config.toml
n_layer = 13
d_model = 384
n_head = 18
n_kv_head = 18
head_dim = 32
d_mlp = 1152
vocab_size = 32768
activation = "tanh_gelu"
norm = "layernorm"
norm_place = "pre"
norm_eps = 1e-05
positions = "rope"
rope_base = 10000.0
rope_fraction = 0.5
qk_norm = true
attn_scale = 0.177
bias = "none"
tie_embeddings = false
parallel_block = true
init = "orth"
init_std_qkv = 0.0379
init_std_o = 0.031
init_std_up = 0.0379
init_std_down = 0.0219
optimizer = "muon"
lr = 0.00575
lr_mult_o = 4.0
beta1 = 0.95
lr_head = 0.00477
warmup_steps = 83
schedule = "wsd"
decay_fraction = 1.0
decay_shape = "cos"
final_lr_fraction = 0.0
batch_tokens = 32768
seq_len = 384
doc_mask = true
z_loss = 0.0001
train_tokens = 284700000
steps = 8689
dataset = "wikipedia_en"
MLP neurons of a small language model. Each row is named by its layer, matrix (down: output weights) and neuron, and shows model dimensions 32-95. Each number is 128 + 24 x the weight over its row's rms, rounded and kept within 0 to 255.
Before each neuron's rows, "fires before" lists the tokens most often just after its 100 highest values on Wikipedia text that the model never trained on. A number after a token or word is its count.

fires before: " |" 47, "-H" 4
L3.down235 [142 118 115 110 110 122 130 181 120 136 140 104 137 103 164 106 155 145 160 150  88 152 140 162 113 140 192 128 125 100 193 187 105 124 140 137 132  89 140 138 135  77 114 128 125  86 148 126 119 126 131 141  97 127  97 131 121 113 113 114 140 146 127 134]

fires before: "\n" 40, " |" 11, " He" 5, " It" 4, " In" 4
L8.down1137 [126 116 120 114 109 151 147 116  92 159 153 148 128 197 147 158 140 158  98 151 132 180 140 154 155 109 137 137  81 138 131 104 116  89 148 135 179 141 146 103 137 133  99 133 136 126 145 142 145 112 105  88  99 116 148 129 148 126 129  86 115 154 134 122]

fires before: "\n" 80
L7.down131 [ 79 128 156 129 108 108 159 117 114  89 114  89 117 152 146 105 112 112 120 132 132 167 164 132 126 140 121 139 101 157 111 126 116 154 137 147 138 148 146 170 127 126 130 103 115 125  87 140 121 110 119  78 137 129 165 139 105 151 114 132 140 152 121 108]

fires before: "\n" 44, "-" 6
L3.down188 [132 112 103  81 137 139 131 131 159 133  89 123 112 132  98 114 125 105 158 116 123 132 161 137 102 106  99 163 128  88 124 121 128 104 123 147  74 102 161  96 125 155 124 166 134 146  93 112 123 141 121  98 121 109  81 117 112  81 134 160 176 126 121 118]

fires before: "\n" 85, "-" 6
L4.down734 [137 121 131 158  68 124 138  84 120 128 100 115  89 127 103 150 135 104 125 117 102 156 139 104 110 176 103 117 129 138 161 130 151 124 140 139  92  92 142 128 129 143 124 125 156 192 154 112 155 144 165  96 157 111 132 103 134 155  91 110 165 126 121 136]

fires before: " |" 30, "\n" 23, " and" 9
L4.down1125 [187 121 141  91 166 150 137 149 147 154 175 112 114  96  90  98 135 141 122 137 144 123 114 152 135 112 130 150 105 110  88  69 112 102 123 154 131 164 139 133 139 125 110 116 157 123 128 114 120 114 143 139  95 144 141 128 159 131 137 157 127  77 160  97]

fires before: "\n" 92
L6.down434 [104 157 111 144  87 147 130 122  86  92 134 156 132 128  99 123  96 129 143 119 122  94 130  88 139 130 147 143 123 101  92 124 187 137 143 118 135 160 106 139 121 151 115 116 114 146  98 139 122 151 102 108 139 137 154 127 121 143 160 154 126 129  97 100]

fires before: " |" 84
L3.down995 [158 102 145 108 107 124 134 155 151 111 126 152 117 138  94  59 152 102 136 117 172 168 122 121 130  99 140 150 106 123  94 123  87 143 136 124 119 121 153 121 151 150  86 114 155 146 104 109 133 139 114  81 132  89 107  95 139 126 174 133 115 116 136 160]

fires before: "\n" 92
L6.down132 [ 96 115 122  92 105 154 106 120 104 159 122 194 143 115 134 107 171 102 132 152 138 149 140 165 132 137 115 104 101 160 128 108  80 137 108 155 147 131 174 138 128 141  98 101 129 136 134 107 146 169 118 139 112 122 114 160 128 127 127 110 151 104 125  96]

fires before: " by" 17, " to" 15, " in" 6, " martial" 4, " from" 4, " for" 4
L4.down947 [147 132  80 149 129 125 105 165 185 158 152 110 112 107 115 140 154 125 102 141 111  93 108 122 113 106 126 161 108 122 173 128 122 158 115 147 116 150 118 106 101 153 126 150 137 111 163 130 104 137  84 109  94 132 111 130 111 129  80 125  75 146 117 135]

fires before: " |" 55, "\n" 31
L3.down913 [160 139 187 120 173 138 122 149 129 151 132 121 122 117  96  88 106  85 122 145 104 152 150 126 120 121 182  59 126 144 143 145  92 158 155 174 113  96 142 113 109 117 117  82 134  77 110 160 141 147 130 123 101 150 146 130 159 136 157 132 100 145 143 117]

fires before: "\n" 29, " " 11, " the" 9, " —;" 8, " No" 4
L3.down836 [ 91 104  97 147 138 105 114 129 123 165 112 127 172 140 107 127 161 126 137 159 114 100 143  94 114 165 134  87 112 112 155 172 119 147 151 112 130 138 179 113  95 124 122 109 176  88 180 122 163 141 125  93 131 148 114 139 131 130 142 121  97 154 120 138]

fires before: " |" 54, "\n" 18
L3.down1132 [128 162 150 130 140 179 140 154 138 135 142 116 128 104  84 107 145 135 150 136 148 155 129 137 110 137 156 120 115 155 109 156 121 129 134 144 130  93 105 147 132 120 121 107 122  82  95 149 111 131  98 175 106 160 139 128 136 115  74 133  86 113 149 122]

fires before: " |" 38, " m/s)" 19
L4.down1068 [130 100  99 121 120 152 144 129 106 133 137 105 128 105 127 116 142 101 160 117 126 151 120 121 136  94 148 147 160 103 128 140 106 140 105 140 134 134 103 149 127 160  93 114 137 139 168  96 126 130 102 168 119 126 115 123 121 110 110 108 107 158 112  99]

fires before: "\n" 88
L6.down84 [142 115 112 120 120 141 105 150 122  99 110  95 119 101  93 126  98  77 149 125  95 122 137 106 115 192 125 134 145 136 138 136 159  90 116 122  95  82 150 111 141 118 169 121 120 126 130 131 121 131 128 101 122 115  96 104 119 163 114 134 140 116  80 139]

fires before: " |" 45, " was" 5, " has" 4
L3.down31 [129  76 134  92 116 142 102 164 142 170 116 114 151 120 106 115 115 106 153 170 155 176 118 144 121 125 159 148 118 128 110 137 142 103 158 157 118  72 165 112  83 102  94 168 106  97 130 149 117 125 114 132 109 173 148  80 136 118  90 119 120 150 111  77]

fires before: "\n" 57, " and" 4
L7.down340 [123 118 147 129 148  91 115 160 132 111 129 117 144 180  74 115  97 148 163 156 163 132  91 171  97 134 135 144 129 155 159 121 185 133 171  93 121  92 123 112 136 152 137 131 151 154 165 134  97 135 153 154 123 131 148 136  91 130 173  88  79 110 114 147]

fires before: "\n" 36, " In" 11, " The" 10, " He" 4
L3.down234 [172 102 119 127  99 150 100 121 105 122 148 101 109 195 146 183 150 139 133 116 167 108 148 116 114 152 165 141 139 143 126 123  90 124 162 110 108 186 104 145 113 132 139 155  95 151 145 135 121 151 102 118 142 134 166 129 104 159 105  86 117 121 102 107]

fires before: "\n" 68, "-" 4
L6.down822 [119 105 127 120 118 178 124 116 146 126 156 131 132 117 117 122 120 114 109 107 104 148 133  89 151 127 135 114 151 101 102 120 138 137 141 112 142 104 114 143 144 144 142 129 156 125 133 119 151 134 139 128 101  86 177 146 109 131 143 124 160 152 129 104]

fires before: " |" 50, " by" 4, " and" 4
L7.down272 [190 121 125 162 101 136 163 137  96 117  82 143  98 121 170 108 128 105 142 146 106 168 151 133 140 113 158 121 144 143 167 119  92 161 150 108 162  92 122 131 117 147 100 106 151 120  99 180  96  95 114 119 110 117 123 146 152  78 122 106 116  89 155 172]

fires before: " the" 22, " a" 9, " that" 9, " to" 6, " her" 4
L6.down945 [129 121 114 139 129 122 137 148 129 149 129 123  90 128 143 152 102  92 164 115 145 125 127 149 141 135 142 123 126 112 163 122  78 170 149 150  95 212  99 148 104 120 142 157 139 134 158 132 101 134 178  80 122 151  97 125  98 124  83 119 128  92 123 111]

fires before: "\n" 48, " |" 19, " " 5
L7.down778 [141 120 141 137 128 145 128 160 189 102 154 133 122  94 103 149 163 122 109 105 125 151 119 141 114 120 133 116 142 162 110 133  88 142 170 177  80 136 145 148  94  89 106 142 120 162 158 123 134 128 119 102  99 189 151  93 102 152 112 137  89 131 168 130]

fires before: "\n" 65, " |" 9
L4.down615 [ 76  98 137  94 153 161 124 165 156 103 109  88 104  95 117  81 134 143 150 138 123 131 135 120 104 123 123  95 123 144 161  95 160 118 134  89 155 109 157 140 107 156  82  91 141 100 141 134 168 138  91 140 120 165 116 138 152 120 142 127 131 113 131 110]

fires before: "\n" 27, " " 20, " The" 9, " In" 4
L3.down723 [ 88 103 142 132 134 154 136 116  88 154 156 125 145 160 172 122 127 140 138 139  89 136 120 121 105 133 159 142 145 140 134  90 159  96  88  87 113 125 152 134 174 165  53 114 119 100 121 127 106 106 135 146  96 117 143  99 159 144 135 111 127 118  89 114]

fires before: " as" 44, "\n" 43
L8.down944 [134 103 161 113 118 130 122 146 135 147 132 163 129 178 139 159 149 130 112 130 102 105 142 151 111 129 103 155  94 125 162 115 155 170 148 103 102 135 140 115 134 112 154 140 133 121 117 143 149 105 138 142 161 145 142 136 142 118 147  96 100 156 134 155]

fires before: "-" 80, "\n" 11
L8.down820 [ 98  90 167 139 163 153 114 135 154 137 108 157 100 165 107  97 121 147 146  84 129 126 137 123 148 124 150 125 139 122 175 141 134 158 152 101 117 177 100 126  87  95 139  77 121 115 127 120 115 129 110 121 148 160 171 162 117 124 158  96 109 119 118 143]

fires before: " the" 21, " to" 14, " in" 12, " by" 9
L3.down356 [151 124 107 123 150 132 129 140 127 127 125 150 133  95 139 130 131 116 131 117 166 143 138 118 167 147 103 144 155 128 201 137  76 153 159 177 157 164  95 113  96 124  98 135 131 133 141 146 144 125 141 147  93 164 154 109 111 139  97 114 116 133 152 144]

fires before: "\n" 43, " was" 6, " is" 5
L6.down496 [ 80 102  87 131 147 129 108 146 117 156 151 174 131 156 125 109 106 143 127 158 139 105 129 155 124 147 122 100 157 114  95 154  88 124 155 163 137 114 108 145  93  85 103 114 158 112 172 106 160 163 130 104 120 152 138 150 119 128 155 139 150 148 138 157]

fires before: " the" 39, " a" 10, " his" 6
L3.down974 [132 167 150 160 190 145 152 135 130  88  79 136  93 215 120  56  78 102 150 126 112 116 157 112 180 138 120 145 167 133 134 136  94 171 123 140 148 115 107 136 146 132 123 107  93 163 116 135 148 185 110 110 143 113 125 128 138 113 112 105 142 124 121 120]

fires before: " |" 67, " and" 6
L10.down285 [147 149 106 161 179 116 137 110 138 139 135 128 168 121 132 128 134 137 199 184 113 115  86 132 120 142 158  93 135 118 111 152 124 177 123 117 159 147  79 108 142 148 109 110 114 144 130 132 147 166 121 115 122 125 114  94 100 126 145 115 147 115 124  92]

fires before: "\n" 79, " |" 8, "|" 4
L3.down674 [135 175 136 127 107 195  56 131 134 113 116 145 105 132  94 136 148 100 117 117 125 146 113 116 115 113 152 138 168 175 127 134 132  77 142 129 123 139 150 160 137 146 120 114 130 156 126 124 152 128 143 120  94 106 130 158 148 131 118 113 112 117 181 103]

fires before: "\n" 52
L10.down72 [120 116  81  99 113 147 133 145 135 121 114 161 142  93 109 115 141 134 103 127 135 110  97 151 127 145 102 136 103 148 130 119  98 122  95 140 140 111  99 105 139 155 133 116 130  81 102 144 123 126 129 146 134 147 146 141 138  94 127 105 130 129 136 130]

fires before: "\n" 98
L6.down147 [110 138 167 131 118 165 125 120 109 103 125 129 117 136 124 126  93 130 116 139  94 131 160  98 157 143 115 135 133 103 138 131 128 140 157 151 136 117 119 108 151 157 123 123 149 111 145 119 126 147 150 115 119  83 148 107 117 147 139 136 149 126 132 131]

fires before: "\n" 46, "The" 8, "In" 6, "M" 4
L4.down316 [156 145 109  88 100 160 113 147  99 110 102 135 160 121 108 109  93 115 119 143 140 147 134 145 115 131 114 110  90 117 164 142 140 162 113 152 116 139 144 165 149 135 125 124  96  87 133 104 145 152 117 107  88 155 165 120 152  73 133 117 114 122 147 132]

fires before: " by" 22, " the" 12, " in" 11, " a" 7, " to" 6, " with" 5
L3.down101 [128 158  88 127 157 115 155 169 159 107 140 119 102 154 110 145 144 132 150  94 121 106 119 123 133 132 110 184 128 149 107 110 146 154 144 114 143 123  79 112 101 119 168 111  78 130 158 129 126 113 132 137  60 171 115 109 133 102 107 182 111  74  76 146]

fires before: "\n" 70, "-" 14
L6.down799 [104  77 113 105 148 113 131 100 129 141 113 133 117  91 120 151 129 123 166 150 107 151 130 103 145 140 130 146 126 125 166 169 123 122 128  98 136 146 127 122 134 135 137 130  94 161 126 147 143 148 118 128 186 103 152 120 105  95 134 118 130 118 111 144]

fires before: " |" 70, "\n" 4
L3.down788 [126 145  70 169 131 110 169 132 136 116  73 143 118 101 136  97 129 118 141  91 176 137  66 101 101 132 185 118 158 151 133 150 138  75 130 148 148  98 123 122 163 135 135 122  81 115 148 160  93 123 135 123 110 154 172 138  94 115 109 148 106 139 150  94]

fires before: "\n" 96
L6.down874 [153 136 143 126 101 133 101 104 119  92 100 145 120  77  70 138 142 108 127 133  95 134 128 102 118 126 147 130 159 144 158  99 146 137 120 113 119 111  78 134 145 132 140 126 129 169 133 129 142 108 149 117 130 118 181 145 106 141 152  99 152 101 113 130]

fires before: "\n" 86, "-" 8
L4.down844 [114 141 122 144 121 117 140 144 108 158 141 115 123 187  95 116 130  81 164  85 122 128 108  57 105 121 129 151 124 176 172 114 127 125 134 127 110 135 173 114 135 132 172  95 156 130 125 147 151 143 127 144 122 161 110 102 123 155 148 183 146  93 104 130]

fires before: " in" 19, " to" 16, " on" 10, " as" 6, " by" 6
L10.down876 [141 137  91 111 116 160 123 183 101 154 135 116  99 121 133 189 127 101 127 116 102 137 106 121 150 167 115 158 137 143 136 160 107  86 147  89 152  91 118 107 103 145 112 110 161 128 138 138 136  98 205 146 109  93 129 118 114 141 151 118 130 102 133 133]

fires before: "\n" 57, " the" 6
L4.down661 [167 126 165 120 167 111 129 113  94 131 159 113 114 109 163 148  93 143 117 156 119 148 104 115 126  95 146 141 145 124  95 102 118 144 118 142 124 145 163 130 159 119 142 145 155 114 127 108 157 155 129 121 116 165 113 107  82 110 133 113 136  80 172 121]

fires before: "\n" 51, "hes" 9, "het" 6, "hetic" 4, "ar," 4
L7.down173 [140 112 143 100 120 145 120 120 113 146 164 170 139  86 158 125 119 146 118 125  92 134 126 136 175  93 155 134  64 175 133 145  99 110 126 141 138 108 104  51 161 109 129 150 131  99  86 120 120 131 145 141 119 151 160 131 110 153 120 136 135 117 134 137]

fires before: "\n" 65, " also" 4
L6.down1041 [117 142 112 140 119 167  97 155 158 108  99 119 143 122 107 129 105 137 111 113 111 141 109 113 130 143 110 121 135  86 109 163 160 107 124  79 131 122 101  97 164 117 145  95 156 124 157 154 122 112 131  80 127  95 198 116 128 128 136 135 149 138 126  96]

fires before: " |" 33, " the" 18
L3.down136 [153 150 101 135 149 180 134 116 154 146 173 115  93 140 121 138 139  92 121 104 156 147 133  62 154 101 117 157 126 130 154 137 115 135 116 126 126 116 151 164 150 124 141 110 116 140 126 158  91 133 124 103 139 151 107  81 137 136 100 171  92  97 131 173]

fires before: "\n" 82
L3.down463 [140 146 113  94  98 166 141 166 147 140 159  82 100 128  89 124 117 148 164 162 112 125  83 130 158 114 121 110 112 146 100 110 115 109 130 139 108 127 157 168 103 117 153 132 143 153 182 112 164 153 123  97 133 114 160 106 134 120 149 108  92 148 120 156]

fires before: " |" 66, "50" 4
L4.down411 [181 155 214 116 116 143 105 130 111 156 122 118 134 127 140 126 110 141 137 132 149 107 138 136 119 135 116 128 132 138 181  99 126 187 146 131 138 101 142 105 165 147 118 136 114 100 102 128 138 103 126 123 133 117 120 136 108 164 105 104 155 124 164 122]

fires before: "\n" 89
L3.down574 [168 126 110 121 138 166  86 100 143 114 160 146 150  86 140 109 123 128  94 135 134 124 167 115 114 159 135  86 101 139 150 201 155 117 111  90 147 120  98 111 140 106 147 158 128 111 103 113 141 109 140 144 131 138 102 143 154 116 114 146 129 122 123 123]

fires before: "-" 56, "\n" 22, "|" 7
L3.down107 [146 142 143 115  91 128 116 129 171 148  96 165 135 111  92  48 144 154 138 155 121 153 103 165 144 111 131 106 103 115 101 122 139 147 135 109 146 104 179 134 133 117 164 133 123 136 152  95 146 143 100 153  99  87 120 117  96 125 143  83 126 131 135 123]

fires before: " |" 44, "\n" 25, " and" 5
L4.down467 [188 179  76  98 134 121  95 145 141 125 173 136 138 138  97 124 104 103 103 164 122 140 129 106 185 192 143  84 102 111 130 101 142 139 152 133 132 132 127  95 156 133 132 127 118 121 112 138  92 151 154 133 123 134 109 126 165 120 122 162 112 111 120 106]

fires before: " |" 48, "\n" 11, "\\" 6, "\n     " 4
L4.down1083 [136  92 149 188 138 168 150 154 130 171 117 151 115 130 108 101 114 124 135 106 150 146 144 139 130 181 144  92 111 151 105 103 120 150 147 121 139 155  98 143 130  97 129 107 101 123 177 128 135 172  91 142 138 127 137 121  83 136 138 125 125 127 132 151]

fires before: "\n" 95
L3.down760 [ 77  71 105 102 138 112 119 131 154 179 150 151 137 162 123  97 102 114 110 127 141 118 133 140 105 126 128 109 129 149 109  86 123 136 143 157 141 134 183 108 116 117 132 117 106 153 125 149 166 120 128 133 120 128 187 141 165 133  94 143 141 164  84 130]

fires before: "\n" 89
L6.down461 [ 70 156 150 116 158 108 118 109 122 135 152 146 126 138 115 132 150 115 167 121  96  94 124 159 129 161 137 156 125 167 112 113 127 150 113 122 115 142 139 108 118 107 163 114 122 131 105 156 149 120 144 131 117 151 136 118 134 135 132 147 140 111 140 131]

fires before: " |" 28, " and" 11, "\n     " 9, "\n" 6, "," 4
L4.down1039 [118 143 122 161 124 145 142 165 154 119 105 106 130 181 145 171  90 150  77 198 130 115 134 120 132 152 114 128 154 122 130 131 105 136 105 128 122 158  59 124 165 136 150 123 158  63 145  80 108 134 150 108 113 115 132 129 122 108 143 157 137 113  85  92]

fires before: "\n" 62, " the" 6
L4.down498 [210  99 136 154 112 124 112 162 131  99 112 120 155  58 103 102 113 102 107 106 134 103 164 170 130 156 146  89 139 136 139 168 133 111  97 137 127  87 149 118 141 130 147 155 135  94 140 117 130 142 113 180 119 144 165 126 136 107 142 157 106 102 174 125]

fires before: "\n" 87, "-" 8
L6.down982 [111 133 107 141 114 119  92 110 119 157 140  96  88 167 112 117 124 110 137 123  96 155 108 123  97 157 139 123  94 163 179 181 163 117 123  72 135 117 153 103 143 142 167 128 151 111 117  95 146 130 180 123 157 159 150 135 133 124 133 141 137 133  99 131]

fires before: "\n" 93
L3.down209 [151 106 137 129 156 129  95 107 123 132 112  77 102 161 142 133 124 114 129 107  94 158 107 133 118 119 129 140 107  84 137 132 194 173  95 161 125 120 123 120 142 147 112 136  92 100 130 133 123 161 152 131 115 142 130 127 103  96 118 129 113 139 136 104]

fires before: "\n" 63, " " 7, " —" 5
L7.down809 [109 135 107 104 107 127 133 158 109 120 180 134  84 123 153  96 168 152 129 190 115 151 140 161 134 116 127 134 122 114 114 107  92  88 128 134 101 139 139 138 129 139 117  95 151 129 158 128 161 130 106 129 144 133 134 127 112 149 136 151 146 122 128 156]

fires before: " the" 50, " his" 6
L7.down202 [159 110  80 142 146 142 142  84 123 127 112 118 117 115  93 118 161 108 132 130  93 136 131 131 154 125 130 153 176 131 132 112 141 172 129 153 105 169 118 160 114 113 138  80 110 136 112 146 141  88 121  95 133 121 101 104 108 143 151 151 161 134 114 131]

fires before: "\n" 95
L4.down658 [ 94 115 131 124  90  99 157 115 136 132 159 119 107 154 110 123 140  90 138 144 121 144 116 127 165 113 100  98 123 106 101 124 136  97 152 168 111 143 140 109 131 109 128 157 148 163 116  82 121 154 141 113 130 116 137 130  99 135 140  93 161 132 155 157]

fires before: "\n" 27, " The" 10, " In" 6, " He" 6, " It" 5
L3.down106 [129  98 132 137 149 110 146 117 130 131 136  87 117 161 152 138 138 125 127 139 121 144 125 135 167 161 150 139 141 182 160 128 129 158 135 170  95 147 105 123 130 131 124 163  80  81  95 102 128 160 136 169 115  98 144 150 105 148 144  97 128 133 109 162]

fires before: "\n" 29, " The" 15, " He" 11
L7.down567 [ 97 163  94 113 107 171 171 121 109 134 110 145 163 149 129 123 137 166 111 121 107 107 109 178 134  90 141  97 156 145 139 133 143 121 158 150 125 141 102  30 119 107 133 157 102 118 114 100 112 146 120 133 157 102 160  94 155 124 129  83 123 121 103 173]

fires before: "\n" 76
L4.down495 [112 117 118  96  92 125 109 107 147 121 104 110 116 123 134 125 100 181 141  92 139 147 140 128 104 136 140 116 138 152 156 142 148 103 151 113 105 118 161 130 106 165 164  87 150 134 109 142 160 140 150 122 102 148 116 117 104  74 120 112 127 140 113 168]

fires before: "\n" 80
L6.down259 [121 103 108 119 100 137 151 120 142 127 105 101 104 122 135 107 144  93 107 132 109 128 104  75 166 107 128 132 118 161 145 157 151 181 135 159 122 132 103 121 157 110  85 129  90 132 106 140 117 122 130 180  98 140 125 121 128 114 163 110 116  82  95  98]

fires before: "\n" 31, " |" 28, " 0" 4
L6.down972 [123  99 134 101 102 123 103 156 133 134 134 140 124  85 143  99 114 152 111 125 137 131 158  89 116 115 151 130 136 115 147 121 121 126 130 171 131 127 177 126 122 146 173 103 135 162 181  98 134 108 112 128 138 139 114 161 136 107 108 158 136 132 148 120]

fires before: "\n" 87, "-" 4
L6.down942 [153 143 147 158 165 134 173 154 115  94 111 154 117 130 127 100  87 136  99 129 157 118 103 112 149 124 191 132 151 150 150 124 107 167 135 119 129 144  66 140 121 139 139 147 109 107 122 146 123 145  90 103  89 153 110 102 137 154 144 138 109 136  99  62]

fires before: "\n" 91, "-" 4
L3.down497 [157 137 131 107  99 119 127 108 118  95 142 159 102 131 107 133  99 166 124 135  88 189 110 149 113  98 121 124 137 133  92 138 156 127 139 160 126 100 157 153  97 118 145 154  93  99 155  73 128 134 113 130 126 123 196 155 135 153 112 123 126 112 166 114]

fires before: "\n" 54, " of" 6, " in" 5
L7.down777 [105 140 120 130 154 163 103  84 140 103 167 112 123 143  93 133 105  94 175 117  99 103  93  96 104  98 158 129 131 132 141 112 120 131 115 107 150 134 145 118 156  89 111 110 125  90 120 132 171 133 169 136 125 111 110 133 109 118 115 161 148 122 144 124]

fires before: "\n" 64
L6.down403 [123 103 162 112 158  97 113 103 100 126  92 152 170 121 106 148 161 141 160 133 165 116 138 159  99 169 131 116 176 153 186 149 147 153 138  96 106 108 139 142 135 102  99 151 123 173 113 104 136 152 124 129 127 145 156 118 113 115 115 147 103 150 107 140]

fires before: "\n" 62, " to" 10
L3.down1067 [145 155 134 111 116 143 134 114  99 131 102 104 133 129 139 113 111 116 164 149  96 114 130 151 119 134 145  96 117 138 129 160 146 133 158  83 108 112 117 107 121 125 153 158 138 104 120  99 148 125 140 114 145 160 134 137 123 117 128 129 127 135 123 127]

fires before: "\n" 85, "-" 6
L4.down289 [132 143 127 140 112 108  79 131 121 139 145 122 122 144 137 130  75 118 149 106  77 201 113  86 103 109 185 150 112 104 172 111 112 127 129 129 102 110 117  69 153 148 142 150 172 101 118 126  96 124 161 128 132 117 141 106 106 150 158 129 162  99 152 156]

fires before: "\n" 85
L4.down433 [136 142 119  79 124 136 111 131 122 162 104 130 111 147 103 147 129 141 110 105 110 154 137 125  90 119 151 122  86 124 144 110 164  82 138 133 140  95 116 132 120 122 171 151 114 121 112 133 123 149 123 128 106 172 142  86  82 106 129 120 150  91 100  74]

fires before: " the" 52
L3.down958 [134 150 101 108 109 126 113  99 158 111 155 125 147 115 156 115 111 161 114 102 126 127 165 137 155 101 154 117  97 133 127 104 142 149  99  87 129 122 130 142 137  92 166  98 131 121 142 125  92 133 112 122 119 167  97 111 136 137 160 131 124  92 118 114]

fires before: "\n" 57, "-" 11, " The" 5, " In" 4
L3.down389 [124 107 175 136 152 150 129 114 157 154 106 150 170 199 151 142 133 155 118 130  93 165 136  91 126  77 119  92 111 129 148 158 126 149 122 121 115 132 109 117 129 147 108 137 100  56 109 116 149 177 114 155 179 147 159 144 112 115 114  90 135 145 135 131]

fires before: "\n" 86
L3.down838 [145  95 148  88 128 123 123 134 140 125 115  97 132 171 125 114 117  77 113 132 114 162 121 136 131 116 127 113 143 146 139 182 121 105 148 166 131 162 115 116 161 104 117 153 126  88 131 100 118 139 156 149  96 148 164 139 129 132 120 102 134 133 173 127]

fires before: " the" 45, " his" 5, " its" 4
L3.down551 [106  89 128 157 152 110 146 147 106 158 117 100 114 118 121  50 155  92 111 142  93 160 121 144 155 115 115  99 110 122 185 153 141 152 140 113  82 160 146 170 168 168 106  98 145 135 132  79 152 152 130 103 132 123 130  97 146 117 133 136 153  86 124 129]

fires before: "\n" 30, " The" 11, " In" 8, " |" 5, " He" 4, " It" 4
L3.down967 [102 120 130 131 123 162 152 136 146 154 158  92 119 139 153  92 154 153 131 172 141 111 140 130 206 149 146 133 113 149 127 133 109 121 135 154  95 133  98 122 126 145 142 105 113  60 111 110 135 155 142 148 114 111 111  89 168 163 104 122 162 141 120 161]

fires before: "\n" 89
L4.down200 [108 124 109 146 169 146  97 107 115 146 125 130 133 157 141 134 112 128 163 172 105 115 126 126 132  90 113 110 134 127 144 140 166 155  91 135 110 149 108 122 115 123 105 125  98 127 127 137 118 113 114 115 130 125  95 131 130 128 132  71 131 133 112 126]

fires before: "\n" 100
L3.down826 [107  73 129 110 126 146 121 181 101 146 109 107 177 159 119 113 108 156 133 119 121 123 145 124 143 108 125 114  78 108 205  79 147 125 143 135 109 123 120 135 107 115 103 145 105 135 152 120 122 109 134 161  96 156 149 119 151 166 116 125 137 137 109 114]

fires before: " the" 39, " a" 6, " its" 5
L4.down159 [151 151 115 131 186 131 123 148 108 149 150 108 114 125 106 109  95 136 142 102 140 145 187  85 133 117 150 140 167 112 148 153  89 170 199 141 131 164  99 140 157 119 115 135 143 137 161 135 123 142 169  98 119 145 145 137  97 125 143 125 160 144 147  94]

fires before: " the" 55, " this" 6
L4.down1089 [ 85 156 118 138 149 108 122 112 148  88 100 173  73  85 120  98 129 155 121  93 122 126 146 147 151 157 108 103 137 131 134  96 146 145 128 138 131 134 104 176 128 162 113 142 134  82 148 120  92 113 114 124 113 129 146 107 117 117 112 156 119 116  83 100]